MLP neurons of a small language model. Each row is named by its layer, matrix (down: output weights) and neuron, and shows model dimensions 144-239. Each number is 128 + 32 x the weight over its row's rms, rounded and kept within 0 to 255. Numbers have three digits each. A neuron's up and down rows have the sign that makes its largest values positive.
A block is one neuron, or neurons of one layer that tend to fire together. After each block is what it responds to, as a language model described it from the Wikipedia text at the highest values.

L4.down86:135112096117064082156133155160094074127139117126125164107161147126080167117083066062131083174102131153159159136171114096099107133133094162146088186111092095179090111118127099097119141115117060131122146120075144158171117110114183182164080072147151165132132127099158163137106059145130116176
L4.down242:146167135130057143071136095090149128103135168120111166097117137124088133138157073164183174164166070094137108087147069144146156179147104182160116161132098161148145132114160121118185141168089096125140069141162129145137124123053117124105085092124135097146086152096180079076130146152176227089
L4.down447:117147111114167140133118141159132079150175098124106091132067153168146094136134101181114122153132107111142147175127129140190136156089100135097139126055071118158119122125100116137157140155073114101172123131125109138160148110087179163112130100140159151140176186116124119094116116135124178094
L4.down681:144094126150120155103155122111177103085133184136158073132102109151153089159120136147119079076133137091126127168117189196105123171165083088152177095116101165160148114176120134103088147174145148123095096155139139140146150178072141105114111118192095166144156157104095166113103188168076082143
Responds to: Coordinators between modifiers. Commas, and, or right after an adjective or ordinal that shares a later noun, as in strong, elected mayor and primary and secondary; rarely mid-word pieces like the m of summary.

L5.down16:102053144150147080130098171105141160153105152163126101197148152078126126158120173116157131082113114185129155135120110128119114132167135140113103087168126123141154117112178123132179141091169199147093106122154134138109127139115122101075141140188204133072088097132118197114072121148157086098
L5.down94:153126127101112120172075132105124144073169111132097098152091102106111117138138139075196149135149051088058115133126083159124186112124084158125072097113164108110105100085080116167090196107159135103152124168154120057127134105079175135157102115085125145112123166097148114160095118096181120150
L5.down245:146129071152106113091131065109114157135142105192163180137121167088086089100175146171105152134097109058116136103125128084152151139113104128091151196185138088041150153186064121078139107131097127142101049119153135132128131140120147096098108126125167166077080060132168102133165111128130182161
L5.down301:129165105208136125128174122120171157083114110131140149092089148074151147153087115108130124093120182126083119179122138159120127118137120096128166071155120087192091083119121147166125168170198128161157127130133167097125133109119159112087069074169114157122090063174084119060111165145095123185
L5.down302:136106109076137134125144118174097228120137076100131122132112113089159129153143170136148182142104127079132176120118118092098108137090092128129125129229150136097126138147097149110071118114094094134154133150131135110119135146065124136164150161123103175115081121107153129103071143074080067134
L5.down319:069139082098155074169126160152138161127121130153174116173112152138117112154166135098139171157111148100126167156111104149103111132152151140091107139136158199070123109097122106156102126109153086082085118178086120150135123180127129115146099111183174156155100145081100116061105108116134069113
L5.down380:122120135139120139117144180081148160162141067134131162069125120117162200156162153143204155165119136089082109129096117123035160118095106180173096159132135090090090175080132144117108163077113106113092090114104139095181155133107140207099110136120153112125126145102103088122113087142116171152
L5.down428:157187178127066108180116167146116045114160136108137110109138129127104193096173123112139077128139130126064177157132109178113118135140159162103094104161120128124134128111133062139151117149121092071084167135151096133098170119125133157157133095133126138166165141101149083109122132125122153147
L5.down464:122130189175157116171110141091156127166110128125071202190049126095120162180106124128096126103149137139130176090118142111118078123149156154140121077143128142134131129147119145128138123157147156162141070141154101159119130143126131184119162169119136122150182160158167164087130153130148064128
L5.down570:098104134166134108101128093082115049146113158126099171088090115127119164089122162137203133191158124123161118081135116101141104162083171141129169114154180165158128133102128136105115099106152080105149113107122176110106137106135121133121120171129168115114150094112158092109190062143162199084
L5.down581:066134143174079156136075153161099072067154057128129083140182132128125084167118106115122102190142131100069136139134124129155137144129099175084105063101091097150154175181144104140151094155169108126102107083154091140141137154132118117144115091134150176131133102062154164076157130140123165218
L5.down613:163086136126095169159081157123173154141114141130119166128127113151176156143104155110144109089128110115089185079178156115117149121155135177107117145079145125098125141139128136157172139135136144112158171115071155142110120133130078190137142114135069183102099064078132123123120171100089152175
L5.down639:125158146105082210177132161109112162161133169171115106129138140112121121096148178092151157102161104102100114143157124160094138078167092138102122151140113156122131099124042077083169153130169110115190131151098113101123097127136137126140100077041146164136133130176153053121116115126175088174
L5.down679:142155070127125071146092105154140151105140112129113155138111146120108106119091113146144102123160146113101158111141084104114116167135128126072138157133151088084111118125079124175108131112147144162110110151143161083150138135091150083169113081126161149124125120171102123141106162139079118087
L5.down685:129150142142173130161166123140119053095096136111117084155148107128165140097173133141142110129119184161124158092085113106126112048148122179114107168150132074125173125103099072168077101145164113089116143095106154090116106144085102141074107161153122124083092104119180093200159152112142137085
L5.down687:171151112078141108145162094139104062101121161091132147112119152092102129107185164114108166104113159132146184151140112105130191127099141154121156122118125096116132100149167178081093082104140147148105096153166139103130143101146141170109093057198155114129062175173160114118166149082140121130
Responds to: Coordinating conjunctions in lists. Coordinators and list commas (and, or, comma) right after an adjective or noun in a coordinated series, e.g. political, economic, social; free and enslaved.

L3.down142:115058083132132122121105141094130197128126110106170187220094181149133132125106104164098185148109145108166180170144159169087132154118135158115083126137127133147166187137158108118138124105131104152091127131165110121162141197145179083218147134093154078150149125155134126149106130151129148131
Responds to: Clause boundary punctuation. Commas closing sentence-opening phrases and periods ending sentences, plus "that" after reporting verbs, e.g. "Finally,", "In 1976,", "estimated that".

L4.down83:102168138149092141109096046141127155097085193147178122140089135067142073143125156142143132073130111112124153163135149084126169107101116125140117109187101158166155139181119102088077152091126107109152120133182166131053100084152122160141068109134137105118132059210161119098175155142086164133
L4.down212:178121101184118170117112125108145147116136147074126136159117121099119093132112120126093151129192153190137159133057083085159126109157164102104089118091172060141176141105106197088160179182116123128139152144150176148177092148100175159150130180124147174145205096102129090122071122144133107179
L4.down487:135113124125129123087143107111179084148096123157144104089111159096134094125125103158200131150124092136139141148120143186085164096119093185186089094148195050176122131147141098133125118168104157090115138110152110108131077168105119102130138119079147152116141174123150108126123118127112177107
L4.down607:135051153173164188101145169119188184183128107157095155109077124104088163154125109122085112127176121117095155121131113128110140209070111159108101091162130095104158116134123160147133080155086138169143178077194090127122159151082105167084121110139105169083130152138101114116115111149152117128
Responds to: Plural quantifiers and determiners. Quantifiers and numerals that introduce a plural noun, often at sentence start, e.g. several, many, the two, these, some, few, nine, over 400.

L3.down423:134099152108097117098050088134121089127051104100104139174164158108127174102130128075148125136137120152132144172083096119098176087124102099126106176155146107160137086056059131093135175169149154105106082169176141153159060073090083156101113072134161094130143176116113173146104163169152174102
Responds to: Commas in lists. Commas separating items in enumerated lists, especially after "including"/"include" (names, places, objects: Aptos, Bethulie, earrings), also appositive commas.

L3.down587:093135140162171120097109129139138173162099128151113123136182150109159115183122144101116125133115147141131084131116125150088119089115127152102171144109111096133195123148127092188126122119096135111102119105136158158125131145098117133174133153134120136121121104117187102135117105113155174128
Responds to: Given-name completion pieces. Final word pieces that complete a split first name, right before the surname, such as Malcol-m, Nichol-as, Gabri-el, also place names like Gall-ia.

L4.down213:121205163108136109109112137109211159126128101148118096106169109153191145077108140043131056132138162050157103099185110073103214149074145114103140134100130179111158141117115143194104118138130122126134155130141152129146151204133151149131105124117183205153102095049140132134159062085128095122
L4.down255:096161108149173155082127092127142075103183095100121114124078040106191104113115152169118132090115159170167164093136143136133111137140162111143121141101097131140132054150174161117100145122163127136184137116096144168123101090187162147110100170085143140150178091186152143132130133135124070167
L4.down624:154139174162104114142097129182101092086137141131159099151034108083074110099138114167096144093152153167121129120101101114120099131120130092110137109087150130088117144129119167118124102139122162205110148117164105133147161119079094110172107144086211139117099089079185142134124091071119099086
L4.down639:162124096083103086154130105131101183125133083183206162123150101111193156122092136098106134116128120174187120121127119124164129166134038106080180145117111141120108101145181167197150096141135139120130136088079141125073090138200127204174160105058127127098132151116188164103159107095130087146
Responds to: Mid-word name fragments. Interior subword pieces inside proper names, mostly people and places in lists or tables, e.g. Eckh-ard, Luxemb-our-g, Die-g-o; sometimes "and" or a comma right after a surname.

L5.down23:147113151178037143118128140085154203134158168123135120135119166120077124160114081152092205121169135158160136148118166146160135159110096105139105086114100105122125120175111117140132125108107154102133091138084130159136179139147148089095129167112138115147144061130145114107151109143144124124
L5.down36:091155121117118096116116121122144177179141123134119158101137154178158172147114112156132156200099109149184135135155161170108181116092148201154134092156094145082168108147184124166076146141113128156151107118160159189125147135096108165119116151112179154141120200199173162092120131129069123130
L5.down88:135154136171128083126156078144122175123159116138144120147089081092118169137123141185150138134151121135098126156102077141112177084135136107183062150108151153108144125141129162138129105183122154096144170078059175157077126184177135161128147143094135100144141145100106180152138113128191140100
L5.down227:164122147197085095111121125110125051148101153148160136119118070147133121104148107055148113121135169144086124099168139122148169095197115110111170106140142105172118131118165112170107112096089188117172142156125157166171179137173148080192121133166105114143105145131102170180113146101062209124
L5.down241:082079109185188144107100139176119112154165081072101150102122113084156132118124030092150136162127064078142187070127141141137102121136139072116148168126118141135141149083051099116117114118154118111141080105171132156173150121132101089176130138135167136103212108129118084130074075190139118129
L5.down248:166103090164148103086078197117160126171188158191159163127128107108110118148135162158126189077168166114141124183116111058095096130109098181047172124194133155143149141178143150116125116191159149150106056123129143119118071123119153146123180107168108100126131113119166097116095130126186101131
L5.down250:134100137178073129087083090155123109082102095128125134055100109163054087149122130145114093091130135154096185128110104120134132127089154171099129112144132126163144125134114057157145089109085129149189131106183179193168129105076155134091198147117177088076084183131163096135082162127187111099
L5.down257:134099124108130098118088123130105155137105148149064121217129171117097107195147100137185146118123151146126155122141136110109157183130121133119109183099146106090116135133137138151091130134076158106078147140105099127154121148138105162200161152139119127107125148117126159104171145084116186154
L5.down286:120117133160116177111108109106140108150137121113130098143088166123098103213103143130120183100070107092080098132126151118105117149164084172144137137103117109091109119093158152101092119118115073165183093095135158105183103087148152168153132084157077125121132116154072137106092096108174138172
L5.down324:136105174126073141092176115115131091102124070132135124128086203086107079182101159124137164089155139105104186112095112101125115212126197132153090123100149138137115161091115156208145088134112105091135149127107127147134163057162165176107192137179110099125172087096159145165140129132155180151
L5.down335:127096158143130160128166115189147240136128075162201109109141104165098066137094109124126136111135151134165102108092197131145089132165110171116085103109119091155103167121124112160152155132147128121156052121121196140167151159081180092115121097129101166181122127130151121188147156127144117117
L5.down524:146111134166122128117127089138086190125142135180109137140101122114140111174152115087131091135062134083156124163126094158133192111128093109152189114121120114133144093115104157101109092172128101074119140107130159133078172187151143190156090124185147149105156152167065127128115127108130174144
L5.down582:139152111114152124113082149106143089127126130119122101150101113140092109170160103090173089150095167048130155164134073147119157105121199122153128186138204160118162192136127151081173102164154100128198157181090149134114173121127138157034090099128170141174232157122137128162116101142099114113
L5.down593:142131130126089188104138153088143084083074104147142104072151135188178167153140134105105063083186143120100115084159106114099137131143151140204141138109100145122172116100158150128094103149152083092118163168149125187198164117170131043103138123165138140066081113141144105123148143109150135151
L5.down678:138145110127160099096127128121169135165186208146155147077156089173136085110113104127149133184080105236177171143077141072079148115128086132107104167164136106156146160100102117102079104092165102112148169087073074104093152185147124100094135171178146142166164128164125092090140167121143084172
L5.down693:134132070142124134147115084128126165134121117109124156110093079109104039192129166105124122125071106155121092111159136133103104049058134139158154151158175194142106133218159120137081136109128149118133111105156127132113132132129106147133113062143158114118085181137098167148130114101178161095
Responds to: Inner digits of quantities. Digits after the first one in numbers giving amounts, percentages and sales, esp. in election tables (5|6|.27, 6|0|,000, 4|8| percent); rarely "of" after quantifiers.

L5.down116:109159206121155129156110097067146086143130080100117158212064130146128125166069160126200137092137168103163138110107149143093104155154188163153173149132153163134116059110187103091117125170122134099101163164112136160151110118111154209132122124067111125125164080165185097127147153062188112077
L5.down140:136134119137111083132096096083158119139138100095095192146152070078094089147138142135137090093119102143212128139107113107105088059168133160143062105158105087120131069118128174123181136148178147130137188121177120153122149100144136117130111096150079143114127104062146126137087144114125093166
L5.down155:180045115149134135107107095143126110121125163090137219091107120160107115111075108112147063120097199149168198174113154176148099072112133109133137157116142127144115141108097122100143137142175143102106225104126146161083133173202085087145110100160142167133168080145106075139104108146151112097
L5.down163:182076155140155206129107143149120159112108100110192176118136101106090192080119087105140128159121164145174119157092106147068158105066129099138138137091160185079125136160091139131145133130127167110175193169140174188145148105109154122059109142140122156153096111130114094128168129084141142097
L5.down224:178142096134158150136091144109085141077104188133131119169100149111126176159126115174141114159128197129124199157110090128167162057072129155111062203126181095138139159152064123113099117165125125114168098091091171157167123118134096105160133137110143132133156113100154149142097115131097120180
L5.down271:075164136057133061147120125138136171126109127116058161130194110183124108154172153167119161106107105161158159113128097073135158113131180159087156081142091156065149141072155095079124098070118124048118063127062085110143149135150095148092093183143134080091105115148108150107112208139140104122
L5.down333:134161075122117123136126128111127222110132134159184146191149148193117071104115080117136128125125105141155128107131129076140191151127167131115137155132139122130137110148139161131144100179078132174070143134125181121141104137127101160069171109192101088123115158117121153082112120111148125093
L5.down422:097152160170092129155095091168152126130171116107092210094164117125134176129090086112125176160080143108120136186138140153164136090139167104139108088088102197152123154146147125130130169163145183115143075079198086088142139119128090143105162154061146094135111103116126087152147088163188151111
L5.down445:171138161117117120154140141167087127087102127161139165163173136146093140134083140125086156172125124081150119161082080102194129142128186138111129090137167085152119103107160120176107123197139121154143057208148096137189104114062169097155047078093173146123126070145092128136188140116090122153
L5.down485:147123156122122098094170136139112065122137161084123130112149117132130158119132119210070133155123190167134128184093081076087178172112122149192122137201133123114098098071141097176143104131131106132142143117134140100214186108105154105129115080167120088067082086144111156123152095131151117177
L5.down514:165180152109070166081093143112076170170131163153147096105100130069070106125172123151128143088154165095209142116164156086122112119119166147175132117105105188120151105115096098050081069060153126151160133141153103186116082162085146118129088184154080128144132146198133067107094142118113157126
L5.down549:131103137104155061160122107163159181138133089055100158117102085113160161101137131122102152110144114146164121108095117122053117128138161144133161149134119131111097086076155142122203139169135130130137128132131083125122070134119100163118089169131118155126068122066123156109112136113118131058
L5.down567:162135118115141098135094072164117235106144174131142140123183122046104096097149158148177090139114113095167147167092082118123108124106175129104168162124173171090141102147116142098096086107165129119189152156095086107096104130126107117107100104107150125138128094141059188161048170073155157050
L5.down611:128156170101133143149157108145105216173104109163140134080150171161131135067144087162162135073135164171200162112140116131162104114148170142118160073154101097127141128110126100111185124124099101166099113110191053144135125133112158185107094087183072085117107134105146103145169076113108179109
L5.down645:160121111093122113117129108132144185135133179077139145174130039117116155136164105109103132158136137111105157115096159126136145117141192119142151246084115149178166135161066109137170096172153111128096139093140160180156093151147105068093112131157172138113136137080160091138186124214150089122
L5.down661:129135182076150088133137166121151132125184146100161172129135084110138134136091084094156115070133169160161105174140090144102075121196127141134179117075117173117082109126072133084120123166101077096149122173127132099037128149135147127130119107112105122137161125131175095127115166148083162162
Responds to: Comma after noun phrase. Commas (sometimes an opening parenthesis) placed right after a noun or name, often a sentence subject, that open an appositive or interruption, as in "The courtroom, which", "Perrin, a 73-year-old".

L5.down25:100168105131114148074142158177145219144100156138103110181160141058118158167114138099129134134173134117158073125115174098149120136127169161130173125141126125129116115154136148151152176160160101104105111124047128122124084144187071097129167141140153118106092145148108132073124106122137100126
L5.down118:143072154139117088115154115123159242120127138083175094132171128148160099177115069160142123157193104172098159115127142196118197091127110166133206140129134098170128128131137116106107127133181123124176111160099125102112143071187123093185169121144104115093096123120149118109109098110121084175
L5.down255:153132128085117066089084092128089173095097125138159185149147143056107173122151077097093094174154152117161157101158128157111131088143074124097125106199143121065138136113136118105162127135120137096066155113092152121160117152117146109120137143105090085093135094150154174080093155186145059117
L5.down260:117112118127146146161134068143125148165112167133136156104077088085126092141119137121168103115142160163108131134119136115131122124137094173128176101150137150103135108142074088176115097140133161077089133076140124142125135107186127087112149120103126160105136123113131055105151150152123154060
L5.down332:143150096126110046170131074129162089128108082074172140120163106112096132147170101219113137111160146096129155088098086152088123186132100132162148141157089161131138190163135172115120131093102124153075121129130134198096128131111064197173113076169105127162095153146166130168085136121132109158
L5.down345:116136153109187105164122059078119149161084120143165087089114109203134102127175175127106139144169186129200077104120170116096090137146170154160184103097164109164125127106117101094145144108138125126098099180130069109178138130056154176126163158167106170113136147095154122095105121097116173088
L5.down402:214133153053122112138155142130143160109173127100162073120114136133155155109116123069105120148169131149138105126102120148118114120119162154160158173128101110142098099028143097135104103107202056104053092113125119163147101112174165114107144105100099136133126103159092113142109122115125142092
L5.down418:125142100130102207128144114083157088072141157073088119095162158105136159123112124136080155150116099081073157163099094115120123137125076181127043160098137109172085150116105112120134194148101115173161127138137172108134105129045117122142080075150111179150126147121106052141127119166168159120
L5.down420:119073147164118145180145143120091236093132163165181130087148173150128180133109118091145175144096084127133149149116095111097121184147157142131087111119041117129107143076126149119162119147093148147124107105135154177150100096087233113115076124110148093175112115122145118122179183122140146155
L5.down448:118147134136093111123082149113112144077166125093087064116098108084108175166101150199109159135118152113153173095115127111148105154126100145113115109089119121163156119122175075131081183139141165148116099110212175145119128063132153077160113111157151083174101118086135163101106119122162119159
L5.down481:159132065116094138110150125135148108128118097175099109079153110102146101120146127116129151130145109117133148156123123106154131147133054147161115077172080060061112123141117175149135084138128176108072116146101109125138128137103113117111126099099132102091132145101094161132088113162126120182
L5.down482:138102166097102105127212170212134088162126145155098149132105151046055074182077153094136100154156148108153144101161116097169140173110109175152072166149177132157116080124162159094146189152170117176042093133145095110145066109146108120181112141138179127163101112111187199061128170101175084108
L5.down586:089138093059057157102135109137157165124043117157092136077196101119135138103146078052107143147115155155121151141139150084167091152115103106123144118111100058106139172096102165161122119155155130135067148166127126121091164186199087144087128133156120116112123163108091118149090147171121109167
L5.down594:154125150105203161102137067080110211197119109087123136143137093131208138135156193101151077144146120146134106088141110111103152116139119167131188141150133129129165102163165103154095139135136069127111146148143138165108071116170170116160111172106114182109115108098172114104126176037143116145
L5.down604:082135086103136144164106128105152183143103144111143131186124073109079097125160152135137129170150139113150142135161158072135138121081135140162199132149094117155066054093179180216136149184092092146080073105183143133170102163110104135126146128089121162125126145078151123170121089088114152108
L5.down636:105106068118133172098115141103144134169155114118078166098103107189158095158157126166139149124153113112125054097131146163138159138148107156119159151155140194115100134176133163069139145120153078037113162127135149159143133147145121108111128060211104155151139140103152124150083128135142175157
Responds to: Personal name middle tokens. Tokens ending a first name or middle initial just before a surname, mostly the period after an initial (Harry B., John J.) or first-name endings (Kev-in, Don-ald).

L5.down49:090155089147165141112089088157199143105135109111110105102123154162150138075116115088140125082114089227039185108195134126099141088147085095157140030123146126087071173064094156091105167131164106105139113172070112130166150162135180091117139100151163141040146162123097196181129182150087116105
L5.down63:168129156128077108094099117117183131180081154148110173150198126197168099161125117098095123090125109141107135122091147097121132153092087119124158050156089119096076109193191124181152178069101158145132140166071115129113132178145131091153107139081081131095172092109158185187127142186139126085
L5.down90:177148146089083107127110151156146131136125122205136130089128156146123125128122175153174133135127083127155146086117092158118132155108136069161135114157149184087085091128129115124152126107149062147108096155153113146062151141110164147093142175146125165126118109064127226133154095199138133158
L5.down99:063094116143142169126142135118094160174077111115156139116108160119121080126145183125093073144157095098123152136053171152132151142171127120116106105134055149125105155153116086144140096188153106145158171058089097151058109091066091099181097160106147097134113122079149133107076145156095133081
L5.down121:198113127094198094183116127064207124103149102115221163153080193102151117110106120121124105082074093089160159201133129144103090171157177106086053087122184135142117153144106130071141149161076120106138128137078103168139119188063185102105126094146125054111149117180119137126169108138077149145
L5.down178:103100177090187107105106114139214044177173107156136151155173114126140183130125153124140160130128133159114182075141126165149081114158114174116163142073139080123113134092152098144127131130163184227095092147109134126113105126107057082136136119116102078096154113132160122144109174150130148099
L5.down243:139135122194123162106122169102161103096100100185148049208083129165125109120070127157095162103077068134133126146175096146133150126131168094143140141054129077139174192112169187077140134101116142130167114121156123097115177102121181153170195142139091101121110127086107087148119166071146108105
L5.down273:093206147143125137146131127151151098172123111148182120136125164101093102070192105116130122181150112128133132156123144140082089092187099160145110121137132088102085132067153133136128127098123137130111178149124113150170146125090160106130050103127097100086127164112143165108115077204137131170
L5.down300:112103059081138061135115122184117133165139139135128077113091102128158120136107104162151180053149143158131122171125099103152167132138146123129157176141142172110143139148124143126120122104176139144128171157096107156145063057160127120181141106130166126088120139066133173173158142081156134145
L5.down476:134180129136160101146163052159142168079087110143148187112156164177097176114135096133146164145132159088142121127103167141158162112138117169076128148106172170144129142124166163133089076102103094147089077083111089128126104152162118162168102138074172130115191146114110108207100055149157155115
L5.down484:088148141094102094219198141105146152168170080119154155146134087140064159174166100112141142125061087126090080182131136133132091136202114182109181126070195119132175077127091193136130137039163141184143167161085128141093129161069125104161129142158136153097145086123135120107096118105139113136
L5.down531:081107142130131163143102110118182114094120128188091105097181154108136124157100148163118164145155097155132132084178201151164105121127153170153153183165149123169180128214170130109107155121113127132074144114181115177132103171112137094150127104046135155135091142130076124118155122175151141235
L5.down550:157193138112125143121117145122080181086151136098176091140132108174125135120122112112134130100151078115102123162115135159122131091141074144156170157113143183167113102144112172208120075136127084153129132179130170147151121111130148162062138112144138119103090211109109121082073152114145129112
L5.down649:156158135126131096120122136137108085118147093128106173129147126145087095161091153095147097123146171175156120112160131121089109116093155172132116128191086140074111116138170099107137117113160173137106134142150128122164119139071131130109138150164126157104079139127127101196135112111146160101
L5.down675:115134174122104168147122087090049116092140046139141117179138131122152096099122155095127069158099105145183152109114176172145100066158138183172106117143089103119097130100088088125111169110168134100189145106124083094130099132077157182156124197101150164128097161178137114075127141172165102158
L5.down689:108100062122112101145142136137053078179119110100170159152075100142108129157177124169124063147128169105163167157120048084132135130114130133129128084063177132093109212110097095126093157128120142128106141178134158129071158064073196140158107154198126083046143094198107151056115138171123104103
Responds to: Mid-word syllable fragments. Short word-piece syllables inside split words, often y/Y or vowel-consonant pieces, mostly in Japanese and other foreign names in lists, e.g. Tak-um-a, Y-amazaki, Kan-am-aru.

L4.down251:091078080103121061124124177163123171159137131151083126149180096102162172116114128157121101132134127141083129123033153099153147102175166130068131112183144048139095010152116097143141141118168146080077185102139153131109141120131152153183133168156142154096099128167070081179155113120114055120
L4.down417:127154164144135165180097118104195084130113114075099131209128132122130082141117108114138143128153111167060089181085145100144143125113122130117122126124126074124158112137170145123145140155109126145149179132099126181181052130069078105114144159083097101077143127129061118153119129128140109139
L4.down535:118124093105128139092113126162075122097147174113210060111147120138130139092177142119095134162140125035168086142122130073159110170127104138109127104164132140140099066144136177122114130096110156087046084133161150179149120143116107123143109091174093161113123173147091108135156146128205095161
L4.down609:107147109132095153113120127202115244145129175124093109097095182093130095092125069155176164123143161168129099084150147098162104093135128118109127161138129141138173138121114081158117143153142040102083132141090209160163127133075061160139172085095088094109157144136124053111154078123182157079
Responds to: Punctuation after proper names. Commas, semicolons or "and" right after a multi-token proper name ends, e.g. Dumbarton, Bahrun Naim, Allectus, before a clause or list continues.

L5.down138:106187122155131136130157132135183155160145129079108208149161093143112125138146118109130153156194129148112083169186107136102077051121113121133187133137140137109135146069126186075123142119133159176089127108062166088107130161128169129135151131083140145134140080120125212155146074088081156151
L5.down160:121156130161108202176130126114133144115155121050093154109121120121111170140108077123157103197136132150128086194141136094175126127078095103098122124155148143084086120143198076100091135120118118138090122132112096125124110138160135094151077155091111112161149127157099113101048096129135162134
L5.down194:070110117150074117158124136178145154141156189161097071114094119082101157171081147163069123120166116126108128140123120146136134198152102151181100080141166054151217154135147128098111180086170113118093099145185112108130159123116105102134167146138190117166112169152113144155075113060121175180
L5.down212:176097089142123164118092130120136074104161099197123143154117118129174127182097109137100108128063095159126150159116123159152112158101124189118098152120062108164155108117143183121090099120082164143168141112136115149142094088157181078144110099143148125182131138143098150139105156143075143102
L5.down213:174072130124091101119143127141066205125108199126195112180108158139134166122116149084106059206132157092133118122177077134156150112119124140127105133082125180107138151148110156149083096136170096098152081112096181173184096109145149131142170129138065200128119151159141105144166117059153113160
L5.down246:096051074129201106137100115136101147142162157124177167121120133063127101135118140113095072127132123122111085137167146120167163114126135115062140118108147093150122143148162099157087131066101099091133056113051151110148131183179147109224125087137093161126178135104108105139079070120111100116
L5.down317:131143077123127151153122152136171145133187074163142130111145145121120151162149166103153131048136128155120120126164121141110187175126116116047095067108173106135138172089133066140128145068168126163099155081123091141127089161148111178098169080113151188130148157132121144138086129124085139085
L5.down341:097099109083136133059116078107142153095122123075125124166112153125130126140122141104128172066097109100165129168143111132117083121137148054126127109123188131134182081135172156090174108131165124108135131163144132107138070080093120142179089099095100137129128141148123184135163123135141159084
L5.down451:132167107132142067191118075136117255115137132143155146102116156157121150190131118207177181114105114122126110148103061156116047107160122139149116123108069142082112113109090146149115136089080084150137114143136115195157119104145174183165136124097078113112136129151152136095126129163061153144
L5.down461:145145171086136073156116124122130198112177148126100127137116132128203037124123079083174101148126158123102179123120112144118173096130122132121111140121169082144133102111109126114131098097148038110073111138159128106130143133180078148141150151164034116113207086132156140182201170151123098109
L5.down494:111162154129046140125118105117079222135125113137156145060100131133128139034099125169114069065130144132101126130086104145169089146144130117105092137088192105122118162142083098135091133157188167092134119118131162145171124129125118149120063118160085111107087115156146076177127131162090075193
L5.down519:128143114148133104108109109139079221112077181106158099188113096146080126136146115117145102159095135122090117160064104112159159104077209132096077168139134171131122150214151146106176121145175124127129133135130159175146137118168162049118123169105096138110158113123121134111139136097170094133
L5.down545:166150199088139118132139078139174203123131077081143125149108181117181134180113127177150190127134101188092105117110102157101127159140184085200093120050127102164094155055095182175105102137156130120115182065087146128122113138101122110132125109113117148116127126139191064130137179101130076167
L5.down610:123117070103173128140118163148193174128130122126148166108075120103107137098131097142129085113149159066076144075143142109064107130134135093136072177070105162147102115138127106171186157122173112104131131136113183105170056104117131180109096086091106146058108199135105167142115103096182137069
L5.down629:135126125154147126185143113106100138098165141169125146088134119157095069096087135099100090127128171133072112131095173154155119139115122129086167122164146145130100089125120126151077118115160125152084112165050127131095154133130127199124108121124073102131152076091105136060138100169100159081
L5.down635:175158125115108103222151110151118147112105126082162114176129193143132115134087146108098117135131125118168059130180132103113148155130106106061060113074134101123100120131134085108113098081116158147094126097101172122127151135108118148183117158164061089117141173126183167113094082116135118112
Responds to: Comma after introductory phrase. Commas ending a sentence-initial adverbial or time phrase, just before the main clause, e.g. "After graduating in 1990," "In February 2004," "However,"; sometimes temporal words like after, during.

L3.down702:163065143164125114105173101158116186093128128124120103118138101099183082110195090135126162132110115152080128159114118141092196104115068130094154114102092075142113175140159121132098099121106118139151158151093142100082116104128199127114155083105161162136086056112139109111118131156132127133
Responds to: Romanized name word-pieces. Short vowel or syllable pieces (u, i, ang, ai) that end or continue foreign proper names, mostly romanized Japanese and Chinese, such as Mats-u-ura, Kum-i, Famits-u.

L3.down52:087119153124103126136104123175142167176098106126091173106081118085075192145137125137067172154064117173191073127124196171122158190142146153114127098090137111096162143161122121052110120130085146129145105147109151175159148192111169157124170062150175093131142125160105166153154123095104161115
Responds to: Mid-number digit continuation. Digits inside multi-digit numbers (quantities, measurements, years), plus word-number pieces like t|en, ele|ven, thous|and, hund|red.

L3.down638:156115206102088089191147142113139123125159112130157166093124120106125128072121158089157109051137129157137176142173091093097162120177126078156160142149150087091127073077104117026128137102115145132091103187108033122124136136151113165141065086201117107104162138130141126164163120069145165128
Responds to: Clause-ending commas. Commas closing a full clause or noun phrase before a continuation (and, which, thus), e.g. "in five games,", "for two hours,"; also the "aw" of "Warsaw".